config.yaml
num_hidden_layers: 22
hidden_size: 256
num_attention_heads: 6
num_key_value_heads: 2
head_dim: 64
intermediate_size: 704
vocab_size: 4096
hidden_act: "swiglu"
norm: "rmsnorm"
norm_place: "pre"
norm_eps: 1e-05
positions: "rope"
rope_theta: 10000.0
rope_fraction: 0.75
qk_norm: false
attn_scale: 0.125
bias: "none"
tie_word_embeddings: false
parallel_block: false
init: "uniform"
init_std_qkv: 0.0306
init_std_o: 0.0
init_std_up: 0.0306
init_std_down: 0.0
optimizer: "muon_variant"
learning_rate: 0.0055
lr_mult_o: 1.04
beta1: 0.9
lr_head: 0.00738
max_grad_norm: 0.5
warmup_steps: 200
schedule: "wsd"
decay_fraction: 0.882
decay_shape: "pow"
final_lr_fraction: 0.0
batch_tokens: 32768
max_seq_len: 1024
doc_mask: false
train_tokens: 301200000
max_steps: 9192
dataset: "wikipedia_en"
MLP neurons of a small language model. Each row is named by its layer, matrix (down: output weights) and neuron, and shows model dimensions 128-255. Each number is 500 + 50 x the weight over its row's rms, rounded and kept within 0 to 999. Numbers have three digits each. A neuron's up and down rows have the sign that makes its largest values positive.
A block is one neuron, or neurons of one layer that tend to fire together. After each block is what it responds to, as a language model described it from the Wikipedia text at the highest values.

L4.down88:447494597524586477556465431477503484528601480513467551437574512476483468523412471471569536577535616413500515481525467518494408537516571500524595473373423588357525510439457532531504522495454487582550587464488478509590487594472546456501452480599537526531496581436502501518539552550429523503510479441518502469501519468528377478520553451477413531592612372463486520481517509504464535518403
L4.down341:472515496489523544577480535516493643469383435487467498485566542481453463512395452389458456442402510518433561470555525472420494545519534423493470419467465474465459518552423418542521472464462529489430482458507502557398517453500413476453514545526507486486427557487600493391496536557567503534460457508453465506592564543506553616589579494483398466580554454448481418510550554419520444491426
L4.down552:487550544588483555522491508551523522570564553609543474512506478468437451503494523530524534489504577461493486497489509519429472549494487366476439603477516498475533521370531531463511481501448436535438529508495545507518530480521572521478451526409570529507464413438481500566485634466460457469530529634505479472540499528412494530532518376560443500518545406434461475491540583522466405472443
L4.down590:515425510447523518428465519544544437494543558455523509544538531490535494491453532484550459552567493327553521547453510449483542590479439467393410539418398534443462428498459454438497544439553455520501566477324516470474564493512484537587478548405470520569471480456476470403440519594500452517483528441420503468434400462578465509542515499487512512570436520520484568542494488508515510494570
Description: York and table numbers. The York in New York (New York Times, New York City), plus one- or two-digit numbers opening table cells or ending years and dates, like 8, 22, 2009.

L16.down138:470480502477458536536494528474563490523502482485526537449436604571515581462560433412518442510489546553534540456521463522439429487524493534469536512531539521524474576531529488531614418500560383423452523532444478480456555505581467503487526558464610425510438557427425478492466519426502446406481522517550464455479476460513484466497433542466418524428525568452477522433457436536459521439468
L16.down176:535549570526532487468491516492523549539570547451552521462454499582519511449491427480524454542506373518594480494464497465459475552450636427465590401418479478486624514596450543541523519526457498527598513575445488517480471509561499491501468538476589380528472500470546482468611495537514492459471543556506452522493439572519523497619504502466414555535570472418543576507548541398494522475588
L16.down389:528564425468373479536502412470518576602585554462561465491456436509559511518446468559498488475533536494533467457605504486563452529461521479561471522527464511533507511557484607492530580521588448498560436468499458411517512482453423644502494473567526530462427559496528521530490502483490523500414373478509546495457514505529471486480470579388586548471552491496489526423469502455507437578427
L16.down440:563438480499518554423514474479444555442594517625455379444411441519473533444469576421511505405481455547569486576552493475476619531475462479571452563315558511426501445398567409538536421495557464484543523541419472549546491546493514517494473453438405512531483499565502559548523571521445454425568444467510533472460502429497530480532478530485586496433513497547495455572519580434417502579592
L16.down456:485549506486467509452512520479487510475465529485496497461488503447498462401479604668465504522452481596507542485511551441506511541529430518466548494587379450518440495413490441543589494573417573552562579494499417582500457535413527492447463575483463544458517560561497475514495523463454501560528477500442506424534566585468475493490579478471538426481392457505477488498470420560556490462562
L16.down457:531545476539478543540564516449602503473629566519494573598530472437571471580544586470517497530486479519545449513472487511427451545454525578467501506572445502506455466546456414453475512546495544517535513501430491541502505589409472426422497562512618465529501492469410464475508515552505480582437487525536488536504574535493496441448464465476459540530544446549557598463588468501486514472521
L16.down507:500532498521537493402541511435459577547481488487547538396493615479424550462584429442447516472436517506537479441503462493437556540588515508466537463523485615556448455553445442479519521515472498464556447610523507482513480388518543495456530563509599436501523606420493424504442436513484509460443569398487402474478491527451475479521457548422494545564465522577445493557592446525490512572525
L16.down523:517468454414544543564500564387572529534589506512425486410501465491421477503494450443486421551561476501488604582458487612573465562458481456503552420453505592481421488414518591544503512508602469439437585506480471528462545384518429449461469466456495468502467516466542517534614457519530464477453503494545504500552609487488497487479568583509447539443509513490516430504512459509530434570499
L16.down580:516546419462500483461559461525501544566473497547477496593518514448502469459615528495561621527447539497491507537449492472497529500483520446458476558414530485505470475496413521479599422490326492509529546537596569488424502479446513551444484521557601571458518535516507468503494501502614475554554566614457509485456492578435479458502520499557512529538566516548532462638493499619505558447467
L16.down600:450549563542403437518542451577490545501537538513446492456485495476576561568523534522487467476615479520534457605577461442506476398487474506509488477478513368383506382534522494498550527449526483449516466512492429476547472589418597445499449422515512502456496501509424501408540460431393526603467488510537527485426509496529449527485443489542496439539435471504506449523535547521566478556584
L16.down607:536424526447498533476546609475626422508437385477449478451555540556421609488553515566524442503458595489593483461581438508550533541563491413427549537519513513530434476446502434549574463472526433483507436523528514582516482553452446508455478488494468522514470477442511542548528511521481520397542463493467524506591484484532446438448590537529578519559447497451490538510416461436521628536529
L16.down623:464480512555496510562476515482542546452436498478498509476500551572388475508476504405504436433532475598555542493552500386491504503497407581414484453474540485542515595532479471478487549597469512524495519503468624475406543472555541417512508462376437427528558489525495535472635549462465457462400467481467466493540472475593519551494465546506535591456492522451456526496544551490516498464442
L16.down626:492537416483426631505587536465504488518514488479562400559482507566441486425519455487477469508473459437480580498459573522492487458465531492546537474549541527476514475485505458551485484443577449504546563511478443479471569540483499493536480431498523450546557535445438561464522407498516557455575378549423595419482504473520502443556392477526527517426420534453515474502421465435514601550556
L16.down644:472496553450502503518503482470579499501498401512548577501472511475468526575561504401523412412460493448408495553446546383551568329456584466502474525584497581497516501500499506502540439492485497511606508543461465467497521554506512515462448502473511456554478504580581516510538475554526532544421501461573409501549554502470443501350451548477458567467532493524494557522404588417548478527571
L16.down653:486483613477468526545463469358545517441457498383410606473488441519563503488488539532469502429500444476592532513577570514465535532511472413494553495581438364507470450458450441512608525550472529454464462484450541495419470525520508569574595476498516542564344449443528469477474473558534562433561603445621454531486567515387457522518552572549503488463440542499505534469518552602503432538473
L16.down680:501515460516423513427486522608576628463554462439460459512471442445533460478489465447481427506522464461538478473409407563424466431499554533539660544524505479535436485558496475536578550530431446538453504569501456409576421447568417499529469498504523479510527569467494510484454603530492456451461509498511553532472432490470515525557560515523613468459570529546524502403390547469605406475570
Description: Clause-linking and / as. Fires on "and" or "as" right after a verb, noun or comma, linking a clause or role, e.g. "released and", "served as", "as well".

L4.down251:476517518548462423538507571507499544498507508497468561510462484561539451512457416534481519514545525594586554510559492433498541485432516539480701568463512453474562509488551539416522532481536603602460533567412445453508455480570511543548608554524429516551488500513454536442520468470474504570480493534464479539531502500490500443511400514477428563575519419570560460485543597515494516511504
L4.down254:470538514559531445521500513447523599497494498458507470532447482563532500474461380459487520535432451503526507509568477485496552514467527432515921537526468527453537492515442537494462529496489545557590475556490461507483467499429474527498530512536474442540492468491454536446586561463443476554433426513492567499524480490514500502586507527507555539541466433602462445433542491497575465472517
L4.down532:535565531469513409514519582516525471428487467435517465512529535486478428494533528483408533476405438591478509546516526514537526500535482552579640524412482551481530416470470565439549420541455502415514444535518463511503441547558494565535472550492528474532477535464535526418522580467507517520429478452552430502559479502439454531598426569499493548517498503544432515551532483497415566520480
L4.down655:523419495547457546592547601468572495519571506563485474440489561461488458587531492512457433464497426543579468450507487455505455504568489453524513554390445462366457482498441543531523521492534588520471471493495481516552488548446433530572374531435584536530485540552508533513540495486407487524414472563445521514552515480490583532511508545571575533580509390444559528540465484467431512536381
Description: Sentence-opening discourse words. Words that begin a new sentence or clause, mostly The, This and However after a period or line break, plus closing quote-commas like ",".

L16.down13:520334467494554465457507483570542520494375569474533489609500579543586471555502505541492512419454604463466551464567592569470509491498483557418498449557567498465472455561433541488517512491463527472497484473480550476494459536518499495599452518599568567529534513551567516535605519546510456465430483558501440507424540556506502519549460434509482538523479533586519510613497534607531448492445
L16.down28:446529436507452520471521572463492507512545457530463460621589533571425508420557460384575376472476496503384582401453609472498529486570463447554499484485486468597542540473459484469434522488512511404518432460436546585498507443464553464501524497586483529524502476458407468523512441476561530463588438497500466612484517445521521545527475548466545469512403526487417530439560444501595570497539
L16.down81:592473459504479424525541512515487590491455481541442486410473526480426410490522434466440507589555526449541421430418534476488439496527514523565730452524484407460583482571463564398448514600514450454522483560456449528553518487601479399521563473511494483528490559498555509516479523588454467484461370491500561451536471496536504440509502511509457502450596345500503440559527449528499426443487
L16.down119:525495474427469513535442409524490485491563487541568607536542456535462465438464560458500518529491576448534448501491520491479494457442509492596478451531559518541452446418434480430502537489390483551553629485392498518529536510500513423514420514502554461515428573525465481450489449483512466554480524443557428519418568502425576500543444401516455466647551460447517520357541466622517569449454
L16.down120:432569488527481403426525508492484553475581463588514488421568501470506507541503551409526445516409516356520551504437484470515516436557443430564464483441486553433552500475513520449523475551575523465470536533435499496568514521605545514519486536548540439504525421571534474449512476437444526463501458538520568485459448475460555443479473586583551450497588614428453503583539450435397559488494
L16.down129:497498570455436510503482459479519541525496524425457440589559478515484413524589512580416465590451483464564470464519482505514539610536413427419361573510518453538503503520526504477480451438413495530576519552534518415441477512479531542603588455495476464568523519486454499498487610573483555487496450515454521463463587495441478430448447484500560449587629454512467474532574528432536533522512
L16.down152:437500540569575485500526563518578528510464520526567477483563536510594437527574516446457481410478525520551568495484523509508535555455445507497461455533497484455545476589497513501460558453521544492497492422535447355489528513577530471560533451450427531457401469424488532487373491504589410516473457476453468475452542499544546475490447538498424568507433473492481487484538539508481450415530
L16.down199:466522556475440495568477514499494444571522523477530474441462529525532500546490575447561531349527544558490466437534580475505458500441482446483524506532469476497490499508482460538502487613527566421495511576486637552521458416443524423514432540539446582596465476481513454496381440462466559511522469531519538480606510489588515470508509528549449511537425522486471491433640411521506528556530
L16.down278:496546534541515448425529513560528537444501492495468491547557513540452512449487408603530439454520451331562515519490457548528468561543593439527549464497542496486488427484472571443460494498524449497470459555476456484535502481564414543484516557595558408459530514482550487429528515450491443485529425512413533543461544523442480469504523489420437566500516493518524563574453569473457409506598
L16.down311:542511456556426594454526545460486599468545442512535521548522490448451441400522433463550484446529458461517583492426491532554483494489546494501579517523585598433525522516484472491552522485426515430554489564461454462467588539513508560524535527446511472488498504560497489449555500519498502509494429458574492558496449466423501517656452564387515540481553464387458461500515468488492384482424
L16.down313:508487477437547441595534504458495608573456554476544528434566477546431509462442390540519452410488494479551543503546616474521462555560470432562541443466494473554488461563442607520445501468523497479526463528501438535508562502503502449500522456554568416521592582479536480443504474457493381440527399548491406469469453535494491574565501493574579580477555530462480428460418491483519423559500
L16.down332:568526500553540524540476418575560549492489560430537493546562534535472468403489451522438528527490440517489615523525503496488555545468560440536568435463592564497520497503489575481526492520522510527481558527483494454456466479573466432556474547547514439442460492434520466497624541528475427420396467522471464483388480511513461561654496469432459539493559453485447502556557613449516481435476
L16.down437:494450466527506498562453612541479440528450531467495571539460562572557469446571387536499478484535615466573575448493463518491445529563457502468544433487571493510480526559597450565489501479420508473422441536621527464446583429529459541554494492426426482542514520493460529593575492580458552504509520413554462409503472566530424487564484506498509537535410475483443447551478428402551502487421
L16.down463:511471482486478529536450497544443537529569512507520515455453488485500370468489477452508614565446543418431585475516530507481405513428534485432455412451505414541530488472523531541478456516442430478525502539521586457447525548536512484537430514542450540486480474437545363420471487557487519506497484577523523586519441512501544498575544456511503580478576414426513533543551517490485551558499
L16.down576:440462435422509497542436464489617554414565497542508537497496562517433502480477410472538439569498493467404533400471538561493446529498583535544588483550531549453491488458457529511431476501418500502622528504500615532547481437489450488517421498451535479411533530495537431499476560526445414518441389451552477427580499515553543517562463528515498541458473549557514479505587414494482441531456
L16.down658:399437508380509428458533487456536465582530478539484586520535433525503596473557511476497456328557448504510506487501559562556496564661459451416535492481453411562559529506461487519482528489421466529546410429426477446522535519468464480492404491550596502468423513372463483556600541536416506503524535414517551505485430549523479548488499553490557552497541448454489484606585451510442592515437
Description: Comma ending introductory phrase. Commas that close a sentence-opening adverbial or prepositional phrase just before the main clause, as in "Given the lack of signs at the time," or "In Austria,"; also clause-introducing "that" and "which".

L15.down531:592498527451506473477492539504463474483413466515470579564490453392508484405559518527462560477452580516456423507517541578486562478436455519483546464443553570527462565395546488435570524530518523552474547556384523462520477584500423522498506578592472521477558464517476463556581528518465546452394497476511496527542529433485469472535484388432445560466471496405506464557493485436445526548465
Description: Boundary before new content. Tokens that end a phrase and open what follows, mostly that or said after reporting verbs (wrote that, informed that), table pipes, line breaks after football scores, and semicolons or colons.

L15.down650:513485526455602526498471428468458489494456456474473558488467504574535471416549545452580534494588545510484472522460532447518543599597531507459659473548470437513560629448469529458523507522554556454514523471460477504524492636517536571522450514472578430511446503450547406497499579476586550453596431505579539493497466433537524489498500535509530611529433467458470459549549474494423579548475
Description: Continuation connectives. Connective words that continue a sentence with a second item or clause, such as and, also (after but), as (in as well as), then, and the -ly of possibly.